config = dict(
    n_layer=10,
    activation='swiglu',
    parallel_block=False,
    init_std_qkv=0.0339,
    init_std_o=0.0,
    init_std_up=0.0339,
    lr=0.00226,
    beta2=0.98,
    lr_head=0.00558,
    warmup_steps=285,
    decay_fraction=0.682,
    steps=4609,
)
MLP neurons of a small language model. Each row is named by its layer, matrix (down: output weights) and neuron, and shows model dimensions 112-207. Each number is 500 + 25 x the weight over its row's rms, rounded and kept within 0 to 999. Numbers have three digits each. A neuron's up and down rows have the sign that makes its largest values positive.
Before each neuron's rows, "fires before" lists the tokens most often just after its 100 highest values on Wikipedia text that the model never trained on.

fires before: "\n\n", "y ", "e "
L3.down76:487497480521498518503518524480499490521449462480488524473550498489493542459489495483505448516516510542509526529526469467531489484472461534507505517480518502528508503464512490484514518473518474539487473488494498510490515484507490482488522494494464474482515460519503519512486540509522488471

fires before: "ed ", "al ", "ned ", "e ", "si", "ing "
L3.down387:523539500499516512504550547519508524498524472563545529489480465539490514428465488488525471479496537475471490513539494488514556500494502546537515483496504417479559470502487498504475485456538523484519491472509449487516484509491515496469512510491510514454478497498484501489467499511488511493

fires before: "- ", "tic", "p", "p ", " "
L2.down335:507511509488512507492511505500470509512503507483501452462507515496484471484525548447522508537504469482478474484538529507515555503554518583473547451433514513502469503554512470540498487519453511462511559470521458543500512522450530551519519474514531522489527513523482528460488489470519517506

fires before: "| ", "ess", "ing ", "ative ", "ed ", "ess "
L3.down287:545501506528522465518480490527552494460524537492455479517526469518502503471468519495504511477483485489504501466518476453474491489517497493501509490464489536533501499484530504502454477533554510537457519521519506480463521527484502528529494533505558509492489535484499449511522470459481513483

fires before: "ore ", "i", "re", "ri", "al", "ir"
L3.down69:495468496552485463484486478549500517492467475496473506476462500542479493487472473513540558457495497496489493491504524547491485560473501503541546526532521490479516485534504482518455498542524469489502487529541531469519491484473475497486527533512493488529543522522535546503488528483479455521

fires before: "the ", "ually ", "a ", "ry "
L2.down442:501487445483517509513542499498541513485500506479493484464488497490511511485526546516518492502504437504531458473458519497474491490515506529484518483528498491517507502482483525486473517448496505400495464490459500497507517495468489440521476492436534517487552480503471533518516496502524510472

fires before: "\n\n", "o ", "u", "ner "
L2.down132:523500491554481556509490492529535445436450492496487508505494483506495466512544480531514519511525528535490523511496533465499526514476529502474480538534514517504475424512488520481492505533506530490509504530514466483501487476448496510487497471494530501502485483483493465479456543490518511465

fires before: "ement ", "ative ", "ed ", "in", "ing ", "ement"
L6.down239:531507480496525443498526510556477503505497500479471545472538498486518507479505476506527499480489499511517506494466531499549445492493501477461476476485502467483516502487460452508479529504542467431544504501529450510484487563508540477510516470516518489537519496502496550491515516522482539504

fires before: "ub ", "ub", "aim", "ass", "er"
L2.down354:472497537494488477537506523465522520481485554525480444569473495485469507480518483500505511546566469441503504540512467486484533453473494506549531492518459485499502510477505491485528523507483475546483515524494527476517519517492504474478500511447460464550554538467512501513496478509513476484

fires before: "o ", "an ", "es", "a", "a ", "es "
L3.down106:536520529518531516466511476547475483487473508495530520469477503501491509525466450468497478500528484540467480502533504497462526474490496508515483509476456551502495454479481518508473479496521477504541552485512522477501477517505481478492549511515478479479517507536516526490500480494434458471

fires before: "-", "ach ", "vi", "ach", "sident ", "sid"
L6.down411:499509478514513457488491446504493511513521505463452479525508486529479512518475470503510515542469482548516514489529528500512523484507493486491541497476478492539559517506486443556498465500561528530488549470494447518502488444522523488449464459495493514485507485536511461474505530499495532510

fires before: ", ", "ese ", ". ", "es", ": ", "l"
L3.down360:519513506505501505489472469489494497479498524509511482489507487487510492521524503489453494504519499517494509470495474464523526498488506500484485444491516471493491499505494479509531524467496562437505537467491505495486519482546495457468494502574469504482530465541519530515478475531520488484

fires before: "\n\n", "al", "is "
L6.down211:539497472510497502485535469523469545515490522483506486520433493490480486499528508483518541463454478524492497492510524508539452483472540475497486516480511501539538501453498484478525500477523480545494475503450457471497498533483500475504505485446508436511500526458523510497449492485455498516

fires before: "as ", "for ", "es ", "on "
L2.down173:491496516513504516470528508512502496501534481490468469462497469492512500501536485532511490534502535504465508470497510462490505546479471482513491527493461476541478456510514502522532501462507502480470530500538519496476481495520507499495489457451516482487518506534503483455514530538523512509

fires before: "inal ", "in", "te", "ment", "ment "
L3.down367:505548524516477489488507467534516451473509482500513500493473492495480488508556464539489433531520505493484536481475502466524496471493473490519548465490487516517494544463468517521493470491493498495516496476538492496549497491527523512522515483457481480481489574473496527481507514523484471480

fires before: "\n\n", "ment ", "ag"
L6.down415:577496522478409492495540464507489503480531513558491482471501458494489461468465458465479491494514512482494509509497476476473540504507512515528442507471500497456511487491511476507468481485478518502541524500493499433519512516479506537502469517499505531454462454515479525521467545507523488532

fires before: ", ", "| ", ": ", "\n", "= ", "'"
L6.down261:488549476480492499499530466494459480497473500492542497468490523494527486455451539481512507536473493499487508500488514456490492504502476517509520480492509471489485498467541496524474533495477485489451462502508504511464459480506473500479480485446490517465534545483500487502471496481460518502

fires before: "ally ", "al ", "i", "ia ", "ri", "al"
L2.down223:555523460501520483497507500511514509507483539479487544502505500528500449509490518519495495494453506487467511496494484492532487506487531540470507484509534489492474498522463511484490511497515504508461506481514511541532522502475510528448498523513524487490528519530500516505557519507452514499

fires before: "- ", "il"
L3.down37:513488486487472500504525508483507477499460447460549505490496526491511551474479453504551487493436469501465482527514465538528500521502523499485538460438506493490479471491500492487470463486459459495444501545481510515500460490481496527460509497480532516504474509481479499478469454470488484509

fires before: "nam", "er ", "s ", "re", "ing "
L2.down244:476461520505508528512490457488510543527489510497494525521469462488497456504533482526490507491461428518511470498493529492494465528475522498521511478461488522513508479486495525514477459526481502504508499544493506466492468494484504510498521536461527489537522506519480437470481457505505491533

fires before: "s ", "ed ", "ement "
L6.down105:480532493515447521540477504517510507459503490478498520536493513473474490495505461466483494534485474539519551479526523512484518452509480537482493517487488483504513525520509540463538487476500495539507390514527500499495496471504530472493497535494499447547510496536465507500488450522475463474

fires before: "tive ", "ted ", "tion ", "tion", "t "
L6.down142:505530479527487476463524486483510495509510472471497485526514510522475524520508503490534508463517488482510479474484512491498523488498464517492467482496522468503535451469540450526507515492544500480507601486445530520455511478500470524499488468472507508478512549505504497535505507456507544505

fires before: "s ", "ate ", "V", "a"
L6.down434:561433503477476509552499494532519528497465479471491473538518494512511485480525540512513497498515512500512521481505476505505491484487497511513489510473499478488461512454536520511509482512521491521446513491520514520496482513517495499537463505488508495513514519502502531490486507525461496462

fires before: "| ", "ens", "^{", "us", "of "
L6.down49:464484523494501511493526501546496517527569538483542517509490519503473492524520528443504462537504444482507513532485470529526469479480516520512560458489491522515486496498501480502486510489497508503504453499469525500517475487499513525481532525457514516486530498475502495484536445491461515522

fires before: "| ", "ic ", "ough", "ar"
L2.down322:539517484513480513478471512506523472502484551472528508495511488527511491499491500494478482479522519481463514502507533458523504504470483515414513495497523507563496481526474515470498487506492509376463485457510490508473504498502526492511499522485479485507514506495501511479486507502501509468

fires before: "the ", "in ", "a ", "as ", "his ", "to "
L3.down130:541457492454494467465468480511502458468441467475484501410453477514477505496448512498505488508522473500487509539507472475513482516487533502525498502501507506461492512507489479491498503501492475391484468513494495498470460465530476517511528509513480495478498486498482503487478496509494512503

fires before: "g", "al ", "t", "n", "y "
L2.down231:522454529515486509508524502525502505528472529502488475546497475517478511531499513495548543495486505504480479512512527502491527502470495539507504523464486490504592484508526482484468494511536535507559538491515522514557460520475517507485524508536463515504459470515510532480452498485499531467

fires before: "in", "inal ", "on ", "ti", "om "
L3.down85:491474513508527517539516499524515471522545497448540503555481503488461523501499456473491495554529481525512513531471484508482490529506454480480551536514509531486520450505505495473507476486511471570509497469470500522528465524532506497473502522485493496535505564469506513520526469485516494484

fires before: "as ", "on ", "in ", "y", "-"
L3.down29:477519491530499493456507504520538505503522461481463498491515463557489440520488530534497488487524509492482510520515487523490521489524460508471518531489475516473515458528519497542555517491498503477495499488531487488474500480489516507525481468518498482524483506478529472489475496520530505496

fires before: "in", "inal ", "ach", "American "
L2.down293:513490518514525526474482442447511447498519494491467496495477505549495500509501479497515522482454497462485506553476471512533498502527495492517532513519489472521426503472486504504517499438527497473490475485474472500488468522530480526496518508476483524507505534457471482506466512475521556538

fires before: "ent", "at", "al ", "str", "al", "e"
L3.down361:519539490472465520473482483536518476523460478499446537481505498482492471547525501496459512518515473510556510506468512488545485505501498477566472481457551519543516497535522502460461521480475499455493523482523519516493453502499446545468500512493527492489515523508527467527502483520429532509

fires before: "ure", "ure ", "er ", "ures ", "ul", "ral "
L3.down117:498535522481508499496511441512566500497475508458448513536437496508473495507496470500528532501458440525521451452545535471512529492551502515496491496528541510495510506508501500497501503519509504481527505501506495467483477491490565506462472491494526502496499527468517492516485480541454494510

fires before: "s", "s ", ", ", "al"
L6.down437:485529549480536501508499523512496498496474492552506465520492476489489496490483468490533540482451478468489522482527505455477498516506473469479502513473513511516544450485488524513462493469536501539473509482481526495514482485458525494537552512494504510493517479535524518525482478515489489510

fires before: ", ", ". ", "==", ".", "ce", ": "
L6.down237:515472512521511486526482545535506475541484502502507488479520480474505469522500501490499461518502529486484497487528482480477482516523464461490513484515524498518518472534523523492513479465525519517478516517514509507507467463425499460480531513495561509515512505530541508498453509519535537510

fires before: ", ", "| ", ": "
L6.down170:510487491463497471458499467494524471564489556467554508530501481505442521527513527492537503486460521524477510459482502531519474518486465500522516495491519486477534566494516478523479451514534558528469485488484505508494487513492465519479519501506513467474522472512501467476427476461512552472

fires before: "s", "sion", "sion ", "ent ", "sp", "s "
L3.down416:482493534491469505471493497520521534469484499521482468502510540468535485519493472450500465460473492470505479482462489518493546511546509455500531514506487499474479512455520505553484434538518494536462497475494487509495503498494485529526505504542502522502497546489477534513530512496493499484

fires before: "\n\n", "op ", "nam", "the ", "ar"
L2.down205:493533513514453504499510519495516469486514489485516480503532452525493494516516478498454496478487528510488547499498523488536504491500485501522519498488440483463490488496513495504460502490483465459504485459482487445542474472487488485492486516472506488519510449486498540496510485488540473502